{"n_layer": 13, "d_model": 512, "n_head": 4, "n_kv_head": 1, "head_dim": 128, "d_mlp": 3072, "vocab_size": 47031, "activation": "gelu", "norm": "layernorm", "norm_place": "pre", "norm_eps": 1e-06, "positions": "rope", "rope_base": 2090.0, "rope_fraction": 1.0, "qk_norm": false, "attn_scale": 0.0884, "bias": "qkv", "tie_embeddings": false, "parallel_block": true, "init": "orth", "init_std_qkv": 0.0219, "init_std_o": 0.0219, "init_std_up": 0.0219, "init_std_down": 0.0, "optimizer": "adamw", "lr": 0.000781, "beta1": 0.95, "beta2": 0.98, "weight_decay": 0.4, "lr_head": 0.00629, "grad_clip": 1.0, "warmup_steps": 320, "schedule": "wsd", "decay_fraction": 0.534, "decay_shape": "cos", "final_lr_fraction": 0.0, "batch_tokens": 131072, "seq_len": 1024, "doc_mask": true, "train_tokens": 980200000, "steps": 7479, "dataset": "wikipedia_en"}
MLP neurons of a small language model. Each row is named by its layer, matrix (up: input weights) and neuron, and shows model dimensions 32-95. Each number is 128 + 24 x the weight over its row's rms, rounded and kept within 0 to 255.
A block is one neuron, or neurons of one layer that tend to fire together. Before each block is what it responds to, as a language model described it from the Wikipedia text at the highest values.

Responds to: Wikipedia section headings. First word of Wikipedia section headings right after == markers, such as Early life, Coaching career, See also, plus short-description nouns and table labels like song, admiral, Total votes.
L9.up595 [162 172 139 113 113 123 146 134 112 102 103 133 139 166 147 125 146 135 140 144 205 140  81 100 146 123 136 128 127 130 116 105 135 118 197 159 106 145 124 141 102 154 126 116 143 164 156 111 118 157  76 152 152  95 101 132  92 156 156 122  92 111 138 127]
L9.up1512 [169  84  97 124 138 102 166 133 141 136  92 126 128 129 188 162 118 134 123 143 148 137 109 123 112 165 120 100 153  91 173 142 130 143 158 121 137 132 121 152  97 147 145 149 133  94 143 120 173 153 124 111 122 133 154 141  80 157 153 127 153 149 111 141]
L9.up1692 [156 152 141 124 158 126 143 156 143 112 146 152 175 138 182 109 107 139 151 156 162 134 118 148 153 155 109 121 150 138 182 149  64 105 113 126 121 156 128 144 114 128 160 110 181 142 118 101 141 146 140 133  77 150 149 129 138 130 137 127 140 145 140 141]
L9.up2006 [102 137  85 134 112 130 127 137 149 104 140 142 147 110 145 119 148 161 139 145 143 105  96 133 132 157 143 114 140 106 136  98 119 117 114 154 101 120 144 142 117 160 127 111 124  69 121 104 124 117 125 147 109 104 165 119 102 114 141 148 142 117 149 106]

Responds to: Complement-taking abstract nouns. Abstract nouns after an article or adjective that expect a following to/of/on phrase, e.g. ability to, impact on, emphasis on, role as; weaker on commas and "but".
L7.up1612 [ 96 144 128 148  90 135  83 127 139 174 125 137 156 164 108 136  89 132 138 132 115 141 128 110 153 113 165 102 119 136 131 156  97 124 135 122 109 133 173 127 111 100 141 153 136 161 119 126  96 163  68 143  97 144 139 132 118 163  73 186  89 155 150 147]
L7.up3058 [142 115 121 120 119 120  81 142 142 149 110 101 122 114 111 122 119 104 145 124 128 113  52 128 137 138  98 127 162 162 113 117 115 119 120 134 132 129 169 113 128 120 136 139 135 137 131 130 103 103 164 127 181 130 129 104 114 173 134 152 142 159 115 101]

Responds to: Word "yet". Mostly the word yet, as in "not yet confirmed", "best episode yet", "And yet"; weaker, scattered hits on table cells, name fragments and because.
L2.up1086 [105 177 102 129 109  97 135 140 116 120 134 118 142 118 108 122 154 117 163 161 134 117 139 118 108 111 118 103 109 132 149  90  99 117 125 131 149 110 147 110 101 125  94 144 142 152 126 147 126 178 117  97 155 129 129 116 120 112 132 131 123 130 121 140]
L2.up1410 [116  83 131 149 141 103 129 155 129 113 131 109 105  95 176 121 151 141 126 182 116 139 107 156 107 110  97  89 136 128 137 106 128 116 132 158  84 150 144 161 176 129 165 182  67 130 151  96 130 106  94 107  83 128 127 132 135 115 135 159 122 123 133 138]
L2.up1682 [128  46 131 108 159  67 149 151  94 129 124 136 159  88 137 129 170  92 133 168 138 120 147  98 151 129 116 137 129 149 128 137 143 111 118 131 132 121 160 116  89 137 143 108  97 132 104 100 135 162  84 102 122 156 120 125  90 147 119 153 123 115  98 123]
L2.up1856 [140  87 134  97  99  92 129 145 154 165 150  82 150 101 108 136 145 122 165 132 154 133 136 108 103 117 106  99 115 160 120 112 131 133 150 127  92  78 161 127  80 128 145 124 140 137 105 119 164 130 133 149 108 160 139  72 164 104 101 130 142 121 113  96]
L2.up1914 [138  44 130  87 169  90 161  86 116  97 131 142 101  90 146 162 139  59 193  84 137 130 117 147 138 122 104 118 131 116 136 129 139 154  87 129  90 146 174  99 163 137 172 102 132 127 146 132 137 151 124 136  77 129 130 144 116 128 104 117 119 146  98 107]
L2.up2401 [137 153 117 117 155 139  97 101  76 127 138 145  99 150 132  96 124  93 141 112 142 100  99  76 162 122  86  88 123 150 154 119 121 117 124 140 133 130 153 110 137 168 109  96 136 130 120 121 132 104  92 133 136 128 150 143  83 152 120 139  97 112  97 116]
L2.up2521 [121  91 126 105 103 140 116 139 121 144 127 136 154 117 124 135 123  95 138 107 131 120 185 139 136 167 135 147 138 156 120 101 105 131  85  99 132  81  93 106  82 117 124 144 134 134 121 105 138 134 154 126 114 107 121 108 123 114  94 137 139 100 124 101]
L2.up2786 [108  88 123 110 132  49 119 127  85 109 137 118 142 106 115 129 124 110 121 164 149 119 151 126 164 139 128  90 119 148 132 147 126 144 142 118 109 161 148 105 101 139 130 122 124 168 110 153 123 125  96 157 138 134 160 140 109 144 148 154  99 134 125 127]

Responds to: Coordinate separator slash. The " / " between DMS and decimal coordinates in Wikipedia geo strings (46°35′46″N 120°31′46″W / 46.59°N), plus weaker hits on sentence-ending periods and assorted word endings.
L7.up404 [139 127 132 138 138 179  88 159 109 181 112 144  78 136 158 121  86 152 107 123  77 125 128 115 108 196 122 110 115 127 114 121 135  90 168 138 107 135 134 146  81 106 167 100 126 166 113 113 142 122  92 136  92 171 127 144 143 154 125 165  98 201 131 107]
L7.up1699 [127 122  98 132  82 145 115 123 127 126 158 105 134 109 142  97 111 138 124 139 118 126 149 171 140 142  99 129 144 169 103 156 149  82 149 123 116 122  95 164 144 136 168 143 163 113 117  70 139 114 111  82 128 138 145 151 154 121 130 154 150 148 128 154]

Responds to: Temporal adverbs yet/once/before. Mostly time adverbs like yet, once, before and thereafter in narrative prose; also scattered table cells and name pieces.
L2.up379 [146  78 115 118 157 145 145 113 126 115 130 127  95 152 154 114 132 119 117 163 125 102 164 125 164 132 128 146 109 109 125  59 169 125 152  96 134 119 109 128 107 113 126 130  81  88 127 113 139 112 138 130 103 126 107 148 129 157 127 124 127 119 132 103]
L2.up616 [121  89 145 116 110 154 159 117  78 118  90 171  84 127 138 115 166 156 116 173 140 110 117 136 177 143 136 161 142 118 142  99 122 129 129 127 147 117 159 154 117 112 135 155  89 134 139 161  69 112 120 148 129 142 137 124 122 142 142 113  92 131 102 123]
L2.up826 [124  77 146  94 129 129 136 125  80 170 138 191 103 108 135 168  79 149 126 112 107 109 163 176 146 146 144 134 115 112 151  69 135 149  81 131 174 135 140 133 133 153 139 142 147 155 163 103 126  99 123 127 116 142 130 144 125 114 112 138 114 169  79 130]
L2.up877 [132  92 115 132 102 136 123 158 107 181  97 147  90 130 171 111 141 110 148 135 132  97 116 143 134 133 128  85 160 114 139 112 109 133 140 126 108 178 128 178 135 139 106 121 140  61 164 101 133 109 149 140 132 128 113 160 122 165 142 159 152 117 132  53]
L2.up1057 [152  83  90 127 129 129 153  97  82 150 145 137 133 105 158 129 147 102 134  93 126 111 105 135 127 139 140 131 123 132 134  99 111 141  98 133 157 157 155  88  69 130 142 184 147  95 131 101  72 108 127 150  86 142 100 153 131 149  80 135 105 153 110 106]
L2.up1326 [124 138 142 146 132 143 141 124  97 141  89 157 120 123 157 121 120 135 118 120 149  98  90 145 173 151 123  70 184 127 139 101 118 164 118  93 136 159 124 145 128 106 128 164 148 129 160 143  81  79 156 151 109 136 116  66 121 162 104 134  91 151 109  86]
L2.up2097 [125  91 135  77 120 152 166  99 118 135 163 159 131 126 145 133 178 114 128  90 163  91 107 157 157 141 134 135 111 123 155  68 132 114 108 131 126 125 144 123 110 142 165 125 120 123 159 121 113  87 124 127  94 121 124 126 114 145  93 159 121 143 112 117]
L2.up2131 [149 112 138 125  95 115 137 128  89 143  95 138 154 125  96 109 116 127  94 103 150 122 118 121 167 164 133  99  99 141 138 109  99 155 121  96 142 139 145 124  72 156 103 161 132 142 126 139  76 135 149 151 112 142 150 111 124 147 134 125 124 113 118  77]

Responds to: Diffuse mid-sentence tokens. Mixed word pieces and words in varied text, with a weak lean toward degree adverbs (quite, slightly) and past participles (reflected, drawn, flown); otherwise no clear pattern.
L2.up522 [168 134 128 202 126 106 110 129 133  85 179  72 165 118 112 100 140 137 152 153 125 109 101 119 102 137 105 111 126 166 164 128 141 137 137 155 105 145 150 133 135 137 142 134 120 140 116 127 133 151 154 130  83 151 136 145 166 141 139 155 169 105 170 144]
L2.up529 [144 140 134 151 163 150 134 110 126  92 142 133 115 123 138 144 166 126  91 105 133 143 143  96 133 146 125 137 131 145 132 174 130 128 142 140 108 139 133 159 118 151 131 130 129 128 157 126 104 137 129 168 153 105 145 133 155 119 107 136 129 143 132 132]
L2.up890 [160  84 122 115 138 123 133 125 133 145 125  51 104 126 109 104 122 130 100 145 146  80 109  95 120 145 139 129 152 109 133 123 145 145 110 120  90 127 114 114 103 131 168 137 159 140 106 121 139  95 109 172 107 110 130 153 117 147 108 159 153 155  95  60]
L2.up1555 [149  82 146 151 116 107 105 114 158 167 167 155 106 117 153 101 124 122 142 101 142 107 128 117 107 129 127 107 177 124 124 181 143 145 124 158  81  98 158 131 160 120 143  91 157 149 152 135  94  90 117 149 146 107 165 139 142 125  76 157 150 154 133 102]
L2.up1645 [130 121 138 155 118 110  85 113 142 155 149 129  74 157 137 113 115 125 136 147 150 136 136 105 132 118 106 127 164 133 127 209 136 116 133 154  86 125 138 109 164 129 158  96 119 142 114 192 139 100 119 134 102 132 152 156 117 143 133 112 176 137 126 144]
L2.up2170 [129 138 108 161 110  88 109 139 114 111 169 113 157  98 129 101 138 125 168 147 142 146 126 130 121 120 138 169  71 131 139 237 133 123 103 166  95 131 172 106 106 105 144 111 147 180 116 174 110 124 124 117 109 152 164 117 121 148 147 146 122 128 158 136]
L2.up2498 [166 137 135 155  94  95 113 119  85 122 173 165 133 149 143  87 138 125 132  77 145 112  99 104 116 111 151 165 120 133 157 206 170 121 136 152  86 136 157  99 124 115 155  98 177 164 132 145 123 140 120 135 124 109 163 160 127 172 157 126 152 145 153 117]
L2.up2754 [124 124 136 175 125  83  82 139 133  98 147 149 174 159 120 113 122 149  83 149 130 141 144  78 118 122 130 111 101 161 123 203 152 122 138 144  86 114 116 123 134  77 165 132 148 151 151 168 127 121 117 103 128 149 145 128 132 167 143 165 140 109 172 118]

Responds to: Non-Latin script name fragments. Byte pieces inside native-script glosses of names in parentheses (Chinese, Japanese, Gujarati, Arabic), like 鈴木達也 or 無人駕駛; also mid-word pieces of romanized foreign names (Xia, ék, ō) and table pipes.
L9.up345 [139 159 115 111 154 133 131  87 127 134 119 164 192 144  94  96 122 132 136 147 179 124 146 116 155 141 110 118 124 109 149 143  79  87 113 174 137 209  96 119 127 120 153 116 148  69 122  77 148 123  86 121  79  67 108 134 135 101 125 158 134 103  88 165]
L9.up579 [162 141  75 133 158 118 105 114  97 150 165 158 119 155 136 127 135 133 130 124 126  92 149 127 108 162 103 131 125 101 137 116 171 137 183 112 123 119 138 166 134 118 152 119 102 118 124 109 110 165 115 112 133 118 126 133  97 167 154 144 117 144 132 143]
L9.up647 [131 115 169 137 105  92 145 130 104 140 118 140 122 128 140  88  99 120 181 155 106 123 121 143 149 139 134 136 140 104 152 142 126  63 149 129  72 150 150 143 155 150 154  97 128 116 161 122 185 120 170  69 167 129 160 145 145 107 153 104 162 146  99 102]
L9.up1175 [132 120 123 145 171 124 133 148 121 128 118 154 124 130 155 109 114 119 140 152 126 102 155 117 122 138  98 126 105 159 139 158 152 112  99 143 137 128 107  79 142 148 113 143  99  91 160 131 165  96 161 127 125 115 112 142 146 134 119 168 126 128  76  86]

Responds to: Coordinate and table separators. Invisible BOM characters and symbols such as °, ′ and °N inside geographic coordinates in infobox and table rows, mostly after ″W/″E before the decimal "/".
L9.up871 [116 186 122 105 107 174 104  96 143 111 144 102 153 172 102 130  86 148 106 133 158 130 125 104 129 165 164  76 124 165 133 143 100 152 137 141 106 150 120 103 117 125 157 131 131 173 114 136 154 135 123 137  91  97 134 211 148 163 167 118 122 183 118 153]
L9.up887 [115 111 143 161 106 105 143 155 104 143 148 115 135 160 132 121 119 127 127 177 121 156 139 150 152 140 137 138 105  93 132 115  73 113  95 112 109 124 125 118 143 153  91 111 117 133 123 126 157 110 121  98 115  94 155 132 178  82 115 114 102 141 137 120]
L9.up1107 [154 126 119 125 147 128 153 118 131 139 125 133 147 136 154 125 117  74 116 137 129 120 101 186 105 162 104 121 101 107 175 143 106 126 139 123  77 112 111 132 152 155  94  83 111 147 132  77 131 133 139 128 103 142 144 143 155  91  95 117 117 155  74 141]
L9.up3068 [120 159 120 122 145 125 165 176 142 128 145 172 161 122 121 159  81 141  92 160 100 164 144 141 131 162 110 110 146 117 136  98  98 102 110 139  79 170 125 169 122 178 142 141 138 149 126  93 134 102 119 128  89 128 107 116 157 111 125 140 155 167 134 180]

Responds to: Temporal relation words. Words placing events in time, usually starting a clause or phrase, such as after, later, before, until, since, early, when.
L7.up2505 [128 132 122  98 122 136 127 130 102 114 155 115 144 144 130 139 138  91 109 118 138  86  97 113 186 161 125 133 160 113 142 145 117 113 138 130 120 111 152 128 149 209 160 122 127 169 153 131 160 136 138 146 109 159 141 138 106 173  89 112 108 141 116 175]
L7.up3066 [121 159 137 126 104 142 118 122 105 122 118 144 143 115 152  97 129  84 125 109 130 145  87 114 137 118 148 104 173 139 141 133 113 139  95 134  56 133 154 102 131 129 103 146 146 111 148 123 170 149 126 103 131 142 130 131  84 119 108 114 150 133  90 135]